config.toml
num_attention_heads = 5
head_dim = 64
attn_scale = 0.125
init = "uniform"
init_std_up = 0.0659
optimizer = "ademamix"
batch_tokens = 65536
MLP neurons of a small language model. Each row is named by its layer, matrix (gate and up: input weights; down: output weights) and neuron, and shows model dimensions 112-303. Each number is 500 + 50 x the weight over its row's rms, rounded and kept within 0 to 999. Numbers have three digits each. A neuron's up and down rows have the sign that makes its largest values positive.
Before each neuron's rows, "fires in" lists the words (lower case) most often at its 100 highest values on Wikipedia text that the model never trained on. A number after a token or word is its count.

fires in: "in" 43, "by" 30, "from" 11
L8.gate607:445514438475563459579519437538529462420506492572470400429553474492572523528615408431419525514439429489530543530554425555569482551528572444522435511509486585471496498449458464440423535549440397624416584509493491476505446466572544542423613566449543524468380522474450454444473435473547512577476526520447514620416479527488479522543531525483541502536464552508522432499530538497500468445437470469464441505504520426495490519532453486501492442480514560448492511484461496528458553556486508468430521493471514543563466502521491487488491531458492550521464561469541538413481568482429584430
L8.up607:545539457544416550536501545529503464578483527579420453503522477464493574542455477520340487493501458503489647452477548489551480586531514385417432491577484578541517501493499498452454493473559504519488448513485490451476479508589540525512463559468511539429461446547487434504503497420477512603460553522452548510482483474496494495511533552427448478479530528496446538495537485433610492523539505474506419470457487530458461512527463450449414441490437503467390591591497513626460489544398449491499523502545536422518450549476545515560459577567601525391520450513424500491472430509486478527
L8.down607:487536520535507506414498483348434470478456498399512525495526463506462581513534467540656416579498449505383497500464538532509545482581510515438529562493530490508514566440468557492586410444374519563522497547526537526593494498441525505547470511470485530503462495558569501527490522504500599565463461483515545577551566471519495509514641517525490493448463461485442443481427491479461467500451479578558456510465529501469392525428519454494474513538440613604585499465521446536525505565515406572399478565485505543565498470519483479446498429510470485526524530503504436506508556511511543571

fires in: "of" 35, "in" 8, "to" 7, "use" 5
L5.gate309:521405590503501486522490513606494484393533569524473585472596579495427397494484388521386523524512427455597554442472545408610433571586498594506486477538461451482656514499433392480474424553484437450523530519566487504482518458499454466436501582485478469493467580545505457500595418587508533559488463540518438568522433439405512482446521563573535452502523486421563531433575509525510512482530549456436542593399532498512507481473584547493515495481609549448417516526550427505501445423447568550408399499572527478529492516502416518483404529457468518556464532510555569473443552490533506555
L5.up309:503592504449521524597496562502460485526591509464539422585481489493470582523441545542489413502443566507542544514611432483540494443475561417497502589536502440554554460437470480563494585576429420436328560513576431544525472509619517595496515581461502515545514539528540400425598604493557535584462542546505501548474480471540528536523542483462514593551444518510544574523506506487480523487489447491542513555447454534460521483477543406515484508472493487465516525486412554555504532456464546488474523401454553525462500487582473539547422555495502421532439491415601550496440450422416495447
L5.down309:456454480523516503486551487460514509495591452455446456483537354548533537468472520467546498538601540429510500496371537582540521612548506528464418502371407555511568524526480451607491493503479541525476463521541511478490437468531507525519464460484560535504451478470461489474498463549414505447423442529497505441558527508506480477466623490518571463497472488501440497537578498463573484486413562422419412526447547542489377563483492409479547499442444521433500447458519560433491530559550583546463474524434416473400507504581499526586404532558522551435413576487458447569579497407491623583

fires in: "was" 28, "were" 12, "children" 6, "be" 6, "is" 5, "been" 4
L12.gate142:569511500483547569440550502484518459471453516459497492491454561524595440452512470448523509484450529531499514535572537475539426522437468475540490552492404539356490466504553516482574585485509545474569502513426517490524536491486486477549605472456564474558498467545520527447459483616506408454406469575455426475531478448547415545475575538526552473516435531544517501476528512492471504500418491518539446452567436493509511469442497417443480511407462549388526547446416416526557453467444460501592563492501504548523359475560437376450482566514476530493505496503559504438535571538537501504
L12.up142:521484562567548501553493558572486440513542412460455398432368557500457519424521492495550501515477406476553462614488409523444546556503489384571480518573473470452511498402562513440509512436496534491503553496508561520577547506525550542515417536526473438479452499462448527394535486514578564475485518461534546515507503522490484566489456535507536517553429562465566488513476585469463587450507429395498537545456547440565545516411417452533477519429445620486430513505627522478552463520478434459496505426404551573505517465398544485505469567507507467565489541522542548475507455560482438487
L12.down142:483465485463523447518548534482548452519468484448446501565483488484526561525438525565524549480525507557505559575484479403569510494491591444519547373415407494429559534473485520465459435503543463492452509518644416546494502537398515544509465584524533466541539444475514469426524549533455576420455407516550491457506457475461385568578621494389512485511458511512497505471498555540545439517483482390489574469490466427459499532474514490463495493464524505535457600516529521491607413445469465445472487492483406562535510573603493589546466541450574568496509533496567380510535431458483505465

fires in: "system" 20, "of" 18, "program" 6, "most" 6, "systems" 5
L4.gate134:453529476541575481453449533534539397498519618534582434576551545440561563558547517516445502595452459480629551555464464474538444516516415433421607505511460600521450473506514471475482579457555497469571476570564479542521487462400539540540503503445496550473460572464447473529481489405534532518543462420440476495552463515532544566478432534525459560628546531524438552484516538523529464472490503462594566538493489585522484542424421498551543487509493531556471465439469518511492407447572537579468537512486526444536504468447514485501364524535497466513514545497513506468476558501465559479
L4.up134:580420430508450590500514555518468531571407523514578467381588434554456477498483475480550499553521511477501456495419426548563488479477513472563486473423565507423481538588564485563607513450494443479547504470526602520503508491481459527468439558520529453497453511549547493524522459512561517482396415459433510527455432458514416570482500499607468568507496509532504559449433546510577605435491576468539432505523512461512519460493551494515489543478468510377437560446585491507550482506456474521517522524472397454586528581537453481584506461519367508527463452566523519370477428462502421601
L4.down134:532442504528490484554543453451520583596449506478531535563620463529443462574601444525477566441526468459569480434547587395457430506462468543478542537489573537521515488497485505497510508421554525521593445423510489440489540576532494619561551532547481439452539502587478456497364516595410501435513435491472490503546537509460494474426522480576378508457497452502448517461438578611537451322429500535495459515597499490594461394508503516635473477488490514453499518516473500443501415561575502521496484582541503465480614574476475502579489518520496537566482541510463525510548460484508477537

fires in: "in" 50, "of" 21, "southern" 4, "from" 4, "eastern" 4
L6.gate382:481513434510542456411527553486522602431428424419489455531458503520519394532508482536463584482455398506552566535487486435493417492527439481390430499541597461429469502553527462406556475539490563465525552455457583419577547435488438465507609520506522505611509424463527496544563503483511463479508549482536461542517523516445512599525527379479480485497541496470494535520446521501528559502435446583369453504579497509520468582450506496485535513492505422425509373581507454589400554470540415457466345532586532506540450537434476529553539506521439504611562567474461490530528399515493565546
L6.up382:452381487447465469464550566450445516491472482570451489438403402444501458426458470433479509487506602567482442493563430550414488485419420458555515450468444517476418503560531570546453433488492467486516485486496503531475532519520462549461531547445541528393502495535512565548507460552615439552462544510466521523501442571409447560522540499504482509477448395525494536579407498564439552423553438465567468465498519463459435560537475504427426463479482560514490540503521595568426437581456435478585448546511587613464451571447532474473554397525463519433529449569486487469524511457500425430
L6.down382:624490482449482503516510554587526521482515451462501474524614520426582581501480488373514453453516555524511469498556457492533488482442554462536493443483455474418490517522477411540521485580423496584425494587489569421527529490486509557485480525487481550459452548348429451533517538459435507471402503583470521472531419409528489510472681510488613515518486508452477512450541598504415449490493527535446580502469429455408515521610463411526517490516544501584494452499519495428447496542533530470507464511440534579489466566583496592373497525473449533512551486455442463473561424502447449442

fires in: "of" 12, "from" 12, "be" 12, "via" 8, "without" 6
L6.gate47:493477504530497521546558486460631466395467511460497443480504454481546506497497565493534539572419515503498443472438558539441498470532530541544421471513504515574441396493467462506523501537537482441504460550528458492455522437531533423506594501506563483520539583394521510531517491469473480458519510561466524446549495479436465474523532448481600491591529444410417441416604438566572465449491560467431486462377572503577450512521441612504503484447454469480452491486459423564531558536497453506473524460527459492495482551550419425513510519523456532484435532456535485543430396501623527453
L6.up47:510399542435511564459469553460452438578511440470512503487452518443477434455496529579491525516456531447471436469481486470433384528449479464535581481460477469487485497483458517520507476513491433428516599405578487471476445500495545512565556508491407362524438564567513506510524466454486625592494461480468516481511534508483532481543542451581597486539506521531544528527431437589530506545457454409541527462552495475595516499529431591487446471435538480484606551544501559527578563484526486439517439393607533498502431459449456452433489425540456567604570464462514472445503543495437578553
L6.down47:585490502497564487399535555530511564483513528547478602515548438492547564500576506508476445473534517558657518565473502609435548528541549536452504566413444438554540423523491429414460470542460463431454575462544511476512507465544505445507515524478496491536554526464537378403487579390481411504464519480550442489538462458587432409518561555440484457519464546521577442456573535515480449359419455539529496529478415479420494462420612490450458433491429513558536485432492592485515578492521451483507483547424477484548498536429505578603527500487549514529504582582528490470468481492489486467

fires in: "which" 21, "it" 20, "that" 15, "they" 10
L8.gate537:646608501526487449449503503512531465512530563487500524557472552504486549578533548503520425477550496531476542497526509538455476426461551464489489562517532533454489411555557478456570451496556540546471516506599537433492543481562401474528474400448406637572474567498486585522527574542439533535554567468477516489468439467531432533552474536496546424489415502517433517501573456503502500436407499587488476483548486521455532465580412554417587419588528422430512516435463506474452556421550473535530537546431446496480534498603493558565460495549477573466444487427541542497547480511437496433
L8.up537:576554455465437605584526449528549590496421453448425456520410600532480565466460554476521435418540452432541560440580591512390477521450446513443611527487417468593435502432524530459574517431574486565470549476466475507477576556470431476457555517492477521494618552480482521528447494465526496500439561524510503545497520500474517534531482533498429583522508503466419369491428511558418460408393559500589496535545521434544489493590462522511518482435513420485518519579478531501455458527467486535441554519533436447453601492535470491570531384542546554462465496396571481469454423512560453515
L8.down537:496549439464553467477553487452590425478502508548496456458485509478562554549454442480517427464515491461446509600507504455468454620440473501372397479471470594484441420370475518482554515441434520458543472634525373493556524456529525481489471488479515498439504470485515472516473586502424581535447498520557531458546454454564584479512627537506467528555464425514489519455501454472478518546560558464502584455425495466478464553530530552455485475520502430552476464539526391536473433518442471496501493505449490439489456568431432499501422432582488518446477484508565468459527427604453386515

fires in: "to" 29, "was" 20, "were" 7, "being" 7, "be" 7, "is" 5
L8.gate412:487583555527576457417550359453550494471557600495417543530524497461480513410443495521457482534476551577533509509617546488577446424455572516431487615478393496497469473467549548494474507458498492510594604540485442479533480466509589414592560508480524511579538480550355385540477563502427450475556517459466491506465448499472500505502587492592541459515456510537498498505387490425449503422503495443460575432570529479554555453490518597486553541517459514533542640433488383612546502534492497501476510550547535458536506584483449462539459486525477520532508593531488494458501522555551438378
L8.up412:517498577456537479511534511493542392475628523550492499617478570455520537475475432493462516508484490583559592511592524450593501581477512479463427510456517478413442520412556462449424560515466438498536535581413506525526461499561497383525525497499478465477530448452447472569468418569506495490474499542354453395472460481438394529517504477504475527587535485493532503518497480540455561503444509493446521511467557571486556408481556455476589578514534481563446570429497451464483500512528456469492408494508478452539579544404595356464475474495473512542427463568520562470444529530562591465
L8.down412:489553520507484451528572438444457398570525479566510479557420504466565450464518439561545460480581566488579471576509489425514464491441473496553535453503472465511526492488464613407437413496511582457536549462581443550543482536546422544516540528497498494516410457498523467496450577491492495432413513586518434492514461563586491557504571509445554470444473531431483456544486477538536459371497440596449510473471475503623504440538534449418543430513537465550511516561501381619590434492560411451480468548521467476526476579537537467511377551513511553431422575410517515475496496531592531471

fires in: "of" 49, "join" 5, "pakistani" 4
L7.gate558:435583505465607470526430472616539532503507579599510539516551519459468394420456568479463441486467371506495480586498555461508443506554418529545565466525511506482508524472499406474606558553518453629481408527473405560533501445548474508552493454481483414544425624532481456419441549488467547503423446529514437574556454427461528503523490561526486498559553491562535568533592486419495530551409428422513524532545514457500471499511489495506460465485438500538441485432566443552454502503462554600558508464558442534479481507432504453483449496535559525483552580496554483530479457516504514504
L7.up558:457527515508534550501487496551412542459517497445450511501528485483539520583595467429446475518502509437473482477518461460475540468391481498474535495498549463526503510544557505419557495503477513536518422489548551461461551413554465461475539515441447475444420480500532456459545473510470462530450461582426503545564417507425520524477499529513509494534441473423434533432511514489492483420473562508527586536495492403418430452500409598482460425517486542507486468516395532466544506512527571562511489507429481491471576581562558438443489540546570420470489506497471582446447459450500398633
L7.down558:493507562493425504504497512521511498522481481408580454520465519506486508469448486479487524502525543485527594450531356500475529523449490560483433500503518511552535573504495554509598549547586546491497523547456546481428520535478482482502516453590547515579480479471470488533444549503482518408493405480484477532514474499537527478481723531528423453407489449468527493575583483528516470486500508412551423404453503625468472528465509505434619603562379432524498547527589510459450409499490415497346453492492496492579499503444583496538527509470471463509458501501444510505524500529518499549

fires in: "to" 53, "under" 18, "by" 11, "help" 7, "after" 4
L11.gate366:536439549421559596496516481535473477370595484530642548572510440414564555394482512467493531498513514554485416564458432506572537562417533499511554479502575502434460516536387553557469507596487476510486487517467515471473518542557482437458399482431492539511506514533486500542474588411486444488481503445467551543497514432533604483417448559516470385604495569556538426517554517451521419508564442458405496483489496487516510552489438522485493590494533579505478468508538566434504607530492541480402531515479542514367397458458562422550429526523441514552518550541480434433450494459444480447
L11.up366:524467506469569510482423501575486432496483469510507510505441502477520567478462466497395524586458594517470508451480547475552531495487453446443471463402554506525534564498454537498527355570473525384519510418513544517501470467491506461492548531493528491528420528550562560534519570362514497533552511540502596541434535474534486492477544416492504495560461511478576431516530474515512586514476388412365549403553556511370448508502505493522654478516481477589464483557471469434476567448565550528559495518597495602445464509443466500471467550488429510483557556543411484469539393395429428470
L11.down366:494539515392568467486541523496535552498563462517505510504471470454508498464542481409562513519515508586525488493459499510520449517437520500463409501572453433485529515549500493566467534523569494479483509456512481587523458541544532517428542498426427578484389508497446378429449555484560459415540530522480441523441511524617515557401696471536557508468481528550477528525522556528418500462519488491511515462471532447522532434497418474478534510548440549552496454491511475499525513521530399509417503421497518519452405501455499415496433558453512508466506423449492539427517589473447391568

fires in: "from" 25, "by" 22, "and" 18, "with" 13, "of" 6
L6.gate179:559450441480597478571509504544500379498528376505500473550453443533534482477420530512413444504508496519531564530484526444574463504504477484516520444535475387433486478520560470401550489466498483507502503510380569440451519499470443333539547553447489483546500576507443481484412444542593562449537492411515481516452512487536520450447444484404452533545470539422433460458556552542519509418543438517524469445441599423542426560524502504522415495484450582446472466468455552460460550438479441453597520451489561545370436485436479458451453534537451515418456526506562535576585489570509520444
L6.up179:578621436396470477505549562510490442608433435491558488521476556548501589530343482537425521573457507542434577510401429427543486486511458480485501549499526503483500452538459452469497423544546470555421443573437554566437552494465450480486560607485546478474461516521538566468489517443466485517434566404395528597535456524538493475541557506451550555507561502514480399521504518467466552479472574526505467504563450529462510522405492553448474517471552447486527464512563547448459485585521428489544453489524560498539512449510502498580454510547509421395440513565444579448447445606496573422
L6.down179:488528478504404533419450483452511568538506549417469553594533462539488447543585418492599548434471579523487503547431473553453592486417465403440496447534475540467595533507541476539495454510517477476534504422536487460422586568527525470514510541507478491495483431529484402508563553546463522401467541543456540550551569465477541451580459526498527571536545553430467560552392499548536515536562493392567455456465472512513464404566394528472519484475483518541445500509502468445405636501468520490433505504474455500568487514510507459396483566522633553492551424475450422518488511544462493587

fires in: "as" 45, "a" 35, "to" 5
L6.gate178:518545459571420411518581527512482449579434501500460579470531490535525353518533540538456451650425482520548456442517466500477450490491594496478455466490486495490412548504571466489506470481520526552439562409550470556528517439414521405548494510504576446554497536484456471472507553483544531435405456500418421482508448518475479578508457433544530405572467430458495548482535462571493448519470522580544445510559394441400516570539483570552486471401494491402524581450410532479433592453501524478534445515573492628575509556490523426554409531444450502520539539556567533528492551503493467501
L6.up178:474496461503570448536528527438544399506511479408477544594529436598521480458466435461496532519589514505620492559453521456569520495535477452456412525498531541459549474490504457455457472568492563502451498567485540437542435556619479465463457531529487528448485486559544528444459479547490565488531498544519400513389488437552514428419525457552524465503459524565443569459546528558485564540505510415554544423541537508478478470407512466485475404553503617446601438578571452536451549513468500579439491519520518525578526558486535467547489551445378438545465519517582498515539465510420436435
L6.down178:537523478485468490442427530439450567508542524459513473485505414582452590461552426518586589495459471486489576508524453537446464412478444551572479494447528472445505560570506557568611532503474454435531518461524317525571483415492483591532515451504546607539441479536552421467544451543436476494474433520532458484531548447474464495481570564561503539481485542543488567540542521626503445480531432580493482498437530519497493425457489564591463534541522510517505528443536455505454528493513519560461468457423447642580522557424441464495499514516518557489512461516476526570556498484501491401

fires in: "of" 48, "to" 18, "despite" 6, "in" 4, "written" 4, "from" 4
L8.gate173:527481486520503523467459525576531480487527547507434452501549538575434455537569420565522450441489456473460502548458420503530584590459499542473546609492454609420500531455552448463541538524447458506434556539515499450528436408472505462565475511421519536562504424553522429485448534549464574457405431482516528490594537553478548554503518472557544454527419490499488589429487495498529584551526501530458514474500503505473530505456546551585473480452379568595518535548459430385437449526517494471582592522520476545431556474549552427490517521568489479498433457466519455496491532376547583453
L8.up173:443518449504484493469466569446442533550491629481484455549508502519521545477470586466475558511529483417552492495455550432590535488540432633511536484398582509435490476421478584406467546462519484511544510528474541516470556508480505512520434496538540460518556422549500431486557406561380524436540517510512543513615549524447439446437475454467438494488414561592463546494518497419487498516535508433505568558519466495468432463459457416458465531482467531532539450553549434472415495539492510509660552498495526511412544511572493431493544424515407556521445514533368573476530454485496611519
L8.down173:567470524534563525507528459547522530442498494589530488516581486517492514490471484501510491467597597584562523420570480513460420580331558420488527547506568460511551516472488457575467463498568513541531532455440507552500503498488519442488493481431562532536483536530467487532456490489574505589500470563496425534426512435585454469513690539460488540433536472513624469514459514542499460445508474479428462445429526547478444560533527556467527507543549436549452526486397476557529401435399471441502503516438513521457408459429588585480484550461589519509488443423498500501486463540575464543

fires in: "which" 22, "this" 12, "and" 11, "that" 6, "video" 6
L7.gate6:584501533506539575495533513546582389409469563463550490591479487529530524548472484430546527572519475522463496509603550526502518460507483518510537528384435415427573494520526502475494396542543500540487427545441496619423544539543410460563644537441510492511517520516522570524554494517533417555556559385435555458526588446529529498548529402427542431560410533490561577407506482460488425503442505438530489484479473475455533380552546534493476497524461445541458502446418507584416485524478488397448524620580515512443441429547479455473490642542455486468517528548428447428572530528564582560
L7.up6:477551510468461517541479590461454414460478524563518481570517474536455551455496490538469505514527539455419625424583534483449608492456452503453495505443483504499455493384505545542552421539482502559520553536469438520472572517422420622570521525445500501522473573541535550513373526514414439503453547503469512567569522586522556507442442468495530500574496490512561457457504501416551517408514447405485473528376482452607464523442487468484509476558555519558560490529481547480451453452523525553441575410388502521506505482532421464481446537510571534527493576516554492475504539518518520520
L7.down6:521502454483539578538481512490474468570548549569449437496571496496536485469469455561493509480469509493560435469486498433448537481565457530421471635427574509504420439531452434535475507400479490548514480480526576552522487523577526452549510484529517515588525513615499500477419486542514599509528545577528585600540418520664428348550533540576445515572453497517470478687434476558506491522556521509455463534523503491510413477497494442490452508451441449453547467503512457573551437470491479451515510445406521493448417469510446512564425497467533536515572616518562492439543480503524453398

fires in: "part" 22, "mission" 14, "missions" 5, "member" 5, "miss" 4, "legislature" 4
L7.gate315:498459527526520508480496479517508492473442528467569491461509488478481373490424562529519554485452572524409486509565482431568616491494495548528519506493544489453410524443596545441484505425445496484554531540493470529473544440550469520533518580506499482543495472480571640492469503481587520455520549483608550450526475464527560497444469404428543446559463503463585413571621476504489416478517542564442351564500496545505581463580551558560570379480572504574489425521559495432508544513506565526487438498467513494500484451506560532519590516478554544503504411523475548494481454517488494531
L7.up315:421409536470483432456556464500410579470551543470410469472532540535492438524584501485553517457553490423550513476435460519469472446480488508439556484438478515517469481473626533451522444451541444545438476480504547526549491582524517558438539549484489523539510568502530496520575429450484556462487435541536482403570421516482554481418581605500608549557485488420448469455450523444517580561498552526378504511458488455518527565528517530452626413486530542463493517456551468568557476567430525521398573536546602498451509512529456454510556513512541528595437474498528498437533474494559530504
L7.down315:543495434570434438463509465523448551511386542561482560452583509489472508554511458470412418426579457508578525560502484559458482476527432569522482483465512504564536468533552482527465509449505495476491506455471555499542444439421445591467504471463533472462486495459516584488527494516535498497475529545525439455560552489455517635500450457489526527470538447479416483403528439513481470444482518637423491536495494523541529583551526465480450457552621462518566463405594391587545467580457566434401503555476537467529520521488519569475522406412563509511511541378469433555534630561540447553

fires in: "of" 38, "to" 14, "for" 9, "by" 7, "in" 6, "on" 4
L6.gate78:589523462453486486559550404518586503522396491477528532487525541478547482424450452479434510467533560514543554467535494526577440530511531516547468538410432487532524460478438513430491493505502485569471482570518475441570513477468429418513443479544553433546408551509531508461522463472492574532456576487425513471569538498453492622636460432494563525542522547471483447510555535562510378527554394407436610411570607527477468451406450604488544488506532402579537462577463507536401441426518488524498417412535465547413443482454478483573539483528497464423492511462522438557593507446469520476
L6.up78:470441445530542450470472426543409561485476546472549472519468528511469525552528505505477467543476569491464632506545586492481572545469518491452469422468465542531454561516453419533485426573514571456518490478369520526487536433504476432553501471551420515541511388597496547406484460605486446592461433546449462573501512515478557493613498476463478528489384574484415480564462462513524495415416539434552584462489471496498439523435466546461538529481558473492402600438567497538471563480455588534559447471463498538467420578529531579591504560572543507444467554510505464458553445451480481528
L6.down78:475450575512463455451514500432469456472593524512472457579453385521427447467527436418479472435619535514582477521515467474550483507455474368531487511533523464419540470518497508472419483483519523558490506469521401540490407545537416468551561509521499566534517480586414564477443468541492489556471482546455502488499467505484519446503687592554504517474546509506499508570505468469525518467413482478556482511429469513477487515428436449507568546458477537566533508496488499492561459502531575500455442490490521506439499565445508518497616505527558507516534628506481536479488480525489495529

fires in: "has" 37, "have" 23, "had" 8, "ve" 5, "having" 4
L6.gate316:512424557455537513523485455470469493554514515574534582508569512486544471474546479440446480557509473459515530567461504441587420515545451503443469497538459513455499421534473502486551487492476569460482529537610524495484582567548501418470627537569511512485443551500594508547635355446417559514417458502443540445534568497588464499496473454476527349555516460562476601522541479480565475463493580403563459505501480606477504508606527610460508485485641474532463594464490388508571422460493479459502464536529449460521513558444448389430523556453444467471525495510599472541475565475440531443
L6.up316:443452640617524472559524404472553456542499581536551480510521424394485387432453497539481415562452501430456546464532512445513457435484473442445586522445425511549508384550548525556448553447531472460451511504529471538543521568484542486432430552501427391553509430530477465445544558610532430548450490567535514567557454554473543501552448414596492518586474491481437430509476525422561456448547535529410543463483528497463556426467528466491552466468466488555520618462448478499591500472416452457548561492451498438471547589491526544515454457435567436580488554468492459491503496438459474438
L6.down316:451502547507502539520452446513501515538513468506527541564436351453529447491427449592512406610506483474463525506517482490517457466460402512440505513487455483542576453493538536519486583484474489476556481462549583558473565545524444468459512450403451414498402407463487534411477578523468443534436506608484468500505471564487445456511499485469578504520531477498474459598499489501542488500569400457508534402488510504488567435462507482449467504587474476484436677490474550508527507428523499407442563470430551509586484454539488483501432624533383474566476512486382444406516429500497517527

fires in: "as" 88, "was" 4
L10.gate46:550503608553499573526448535458490419462558493489459507518577482580474471484503523527423552506513426490565440572456506450415490457430562521423480541392468558489409566510545495440521434501437610518496468527556567516419527483530524440494498488549561527491442533631466509460559446541552459517500421473384500570531429476493589521468568542567568486538425495524486536506474524418405572500566553558541420392548451532521445518518537580582593510457502515532495546560476547524549511506450426511401446452497439523429527500474501449497507465441472435595511474525501488484481533558497610527
L10.up46:527531557443544470565492544368500447544435492452535553582512482550537543509544456524416437571437488551594481512501476487582413488410470605455516495450547457525510501452530503499515467493529507463574543500492506455519504539454479407430451442438560572475432409478474520516493488437452550489370449556478448447450506535596489491516470478514445544421568518411443554476505568548545482514390507506511517572601608491527537386544446473581482470427441538532450445453459473492493524436477594488564546456522539496631535421390584501470466558533417487506547532495541559522438492418462496444
L10.down46:477507485468601542495538544492520465437450445460519453460457462510441463470481446491508573528616553595554537565540465470499453446492509523474472390500533457454471568560555532538492471445513558461556511548551394478537476512514419507482553543487561558505524503547561488553530516502513512482459523520431396486483468446582477471493573578520503458477506472484576536463456503456399558501578474506448507481487426523427427477497378486505468520548547568464520499533537643468558566459436505451526540485489487558399474499457624462468492494444577443556552370546539449551593531458394504504

fires in: "and" 60, "has" 15, "have" 8, "is" 4
L10.gate470:538529534518500527517506526520540512487494506500515472602466480496491560523495525440571543539500401469529495450555537489523409450383519374451551517413563484434450485443511527519511415480517481500566506445438482450399549522426483555513522377552472487420460443499522507578537483534480433444485508515555514476500478503596430473563457453492529464593524524505557530443494521553500530513481480457436483582570528462373484410546451456492498537516610515455471554410481517510536526428566408531555478512497569419556514579509555423528470559514450517565505485531597545420504491591499547481
L10.up470:509517476486589502563591489664508441438548605530424484477559528452491414420425444495474513540568429518446556471515500462534492505462534480494480482518525542596486410566533485513509541429483468486480500504538539510450515534492461519428561494556597521466469473563528513525540500516538437525467546549472482589441492475550469453449535503466555509620506502523518530466566535431494476481547469594422400525508554474476564533572470498614489612469542493574568469478550473549469531559419470636500553498429580468498515459455489523523453476467548484562583470435500392564546526483524463467
L10.down470:528473589482503574492478464463502526517472527427494404614475472540439464425523509501570416513555477525436552543557454523580496555513492450526530378412471536548464460478450454505556523529503462530511464499537512386498437558510414520490514432529461543464493422519517561565386559557532482560486434483460578535559495502520446494414618456595557564568513439507485498486421457448436510480450565571543530508472523478466520541508468500546515492473439437516519493339539550462457450425510459438572524421505519459542486594501479466504448590498500503544413467417497544571530561557425520520

fires in: "of" 55, "with" 8, "top" 8, "most" 5, "for" 4, "best" 4
L6.gate272:489444498567551535395541591497510473522473585447426540576434525456442478562531495421450478506406493521405467506577492514496442445559521511407541440513467514399486486638596487455457473459522535457467422564482519494487484467539461438552467517463460419563497552521552512439464518395485488501501458521461563442563528520512504597553541457473434511487443472507583487477495548521417578548483504516436492510480551517483484555518486545473590418520550482474354520553545466455420503536514493397487452455499487516425439519616494529480478541447459515445470547524468578565520461467543602514
L6.up272:414465548562559500516387548536497555472531433482453447488525464520469527478533466510594508598518491435545455470504532540395490488495479563465424412512417530450468489586542539559528620449483498584540542524529424558448649549484514512454455472503469432524525589533469533420405491500441506521534503492530536519533492527507494486445549528448489507491604538559506552548590480512495454523420512552483562515508492499440394482510449458515511490528481591468594491510504530496495499462456548617570509542449477504455459448485456479536482478475536514501417575569492483549503412534413512607
L6.down272:500448513392468478451531569474478523529551495577525473510507437507530466488564397522470489598563573469567502496429401504502438562556412444393513373608536499460456357434483493505493462538482484470598476549467414466547467359555432471463549538532506543404457473517557418496491537595536557522555496543503451501485520529541497481523653504500470577574458616432472571488527550498533565497517496502493552496494557490433478496462461532478496463494598600480470500461503699562495517586516474490508483444519533471549525543505485500567510529548552434547530471466473543501458577582576469565

fires in: "of" 13, "includes" 10, "include" 8, "included" 7, "via" 7, "features" 6
L4.gate478:554532457526536483474591500509465453498501482463499490446462570454511561534398478563480542616523497458494442407508468586533616580489482494503472439456495582557532591556515420551513506531468487478507488483532479482418468504501579450533491432515473473496383522500522503493478547580403471469434421541437518534489590480463543488529511482534466414577450477454508490509595441464566522533367510465489463547561613460550496466436508520464541385485516518419491505543525516500416450562419563606536445428489493563422481354583602528534519386510552553535454552398556413513519501480460583496
L4.up478:581580442528545521531506503518584531498500564439531562447459459522398448563429632582486522617538432410498519415490541492548565519494492557511426424440516569479508455500506444487517407554440479487430557485500431374455518576485523539521495477596467501578529535550607488425522461514504575536558491509555517444517508546436482548566508463566467473501484527550517449609550573484486432449454413433609526556410460475546534452428396565528573485524516504529488471519454571484488515442508544411532475470456501564535472500543532464529470474577507513535487428505491462493466490478439553434
L4.down478:441469506472540590400549587545445497547514533428499497487505486443469448482485587524485588582439440513461533465473516525501574549455519524392441434459523623467508581470446563465553484521542543512510562505520458520493415546536515480458473544498466524493429523426552576581531448424487509570511497519515462448540475466598411403461645390479525461466466503434477425576534415535466455458505489464434515477504512512456366474433552457511503440467556446525542549549496446559522491567386406522470501484506456506561516558487510534494426537612519452510559576480528484456418419497476561511

fires in: "of" 43, "to" 33, "on" 4
L8.gate341:516460551515525582451508518448492503441523561548485468443549429440456468495620523516463442516544531445503540495534472556540507541465577430417524530497522581436539599480481509540538429537564489461460594554497537521528539470517495376525573480464513454515507538517464548477458428564391551524410449573390518431514500533439490467575586465511501536482490427541454577484566556576476445520496481443421508498513535493549496512413430525529534529610577459496485514487425540486495551496537565485487474511568472585435478493417455463575529511457553469466505457394540480507421518436479524455
L8.up341:561525532461483541484498513466509533425562480431495483577482428580458568563488455533464504480485376454452454542494555503439520619435443549452413524441539514440556541584491455539502533545501488501505509567547455519483538439456456515462533526516523494543508502556510586509544450389427519501453540547511526530525520411471581527551502493377519583472565490562493570431618513523426546518430594455428586533527578446399493589490446455424584446451520458481435484560551422467485510504435524520442386636515493539444420451518495459513602555550413452464400546448509571529487544527513554543
L8.down341:571497408465501435503519491511490460523524532485571484501493548549494542454521458462440446406623568500499545482525519483520528484429494495467499473506507405513476516494488516464495490486508498554462495510510522502566526521526533456503476490469467418494579574506499477454482509509579541474482504505509499524507513512504584487481916537563565488508436487575484474472514535466457476457543516489482458438481493533498477481523510511481520543519486473458515513530481560476505492510569440509508533460460537522487463526485548478488532504486445468556524483565490512488505505455515471494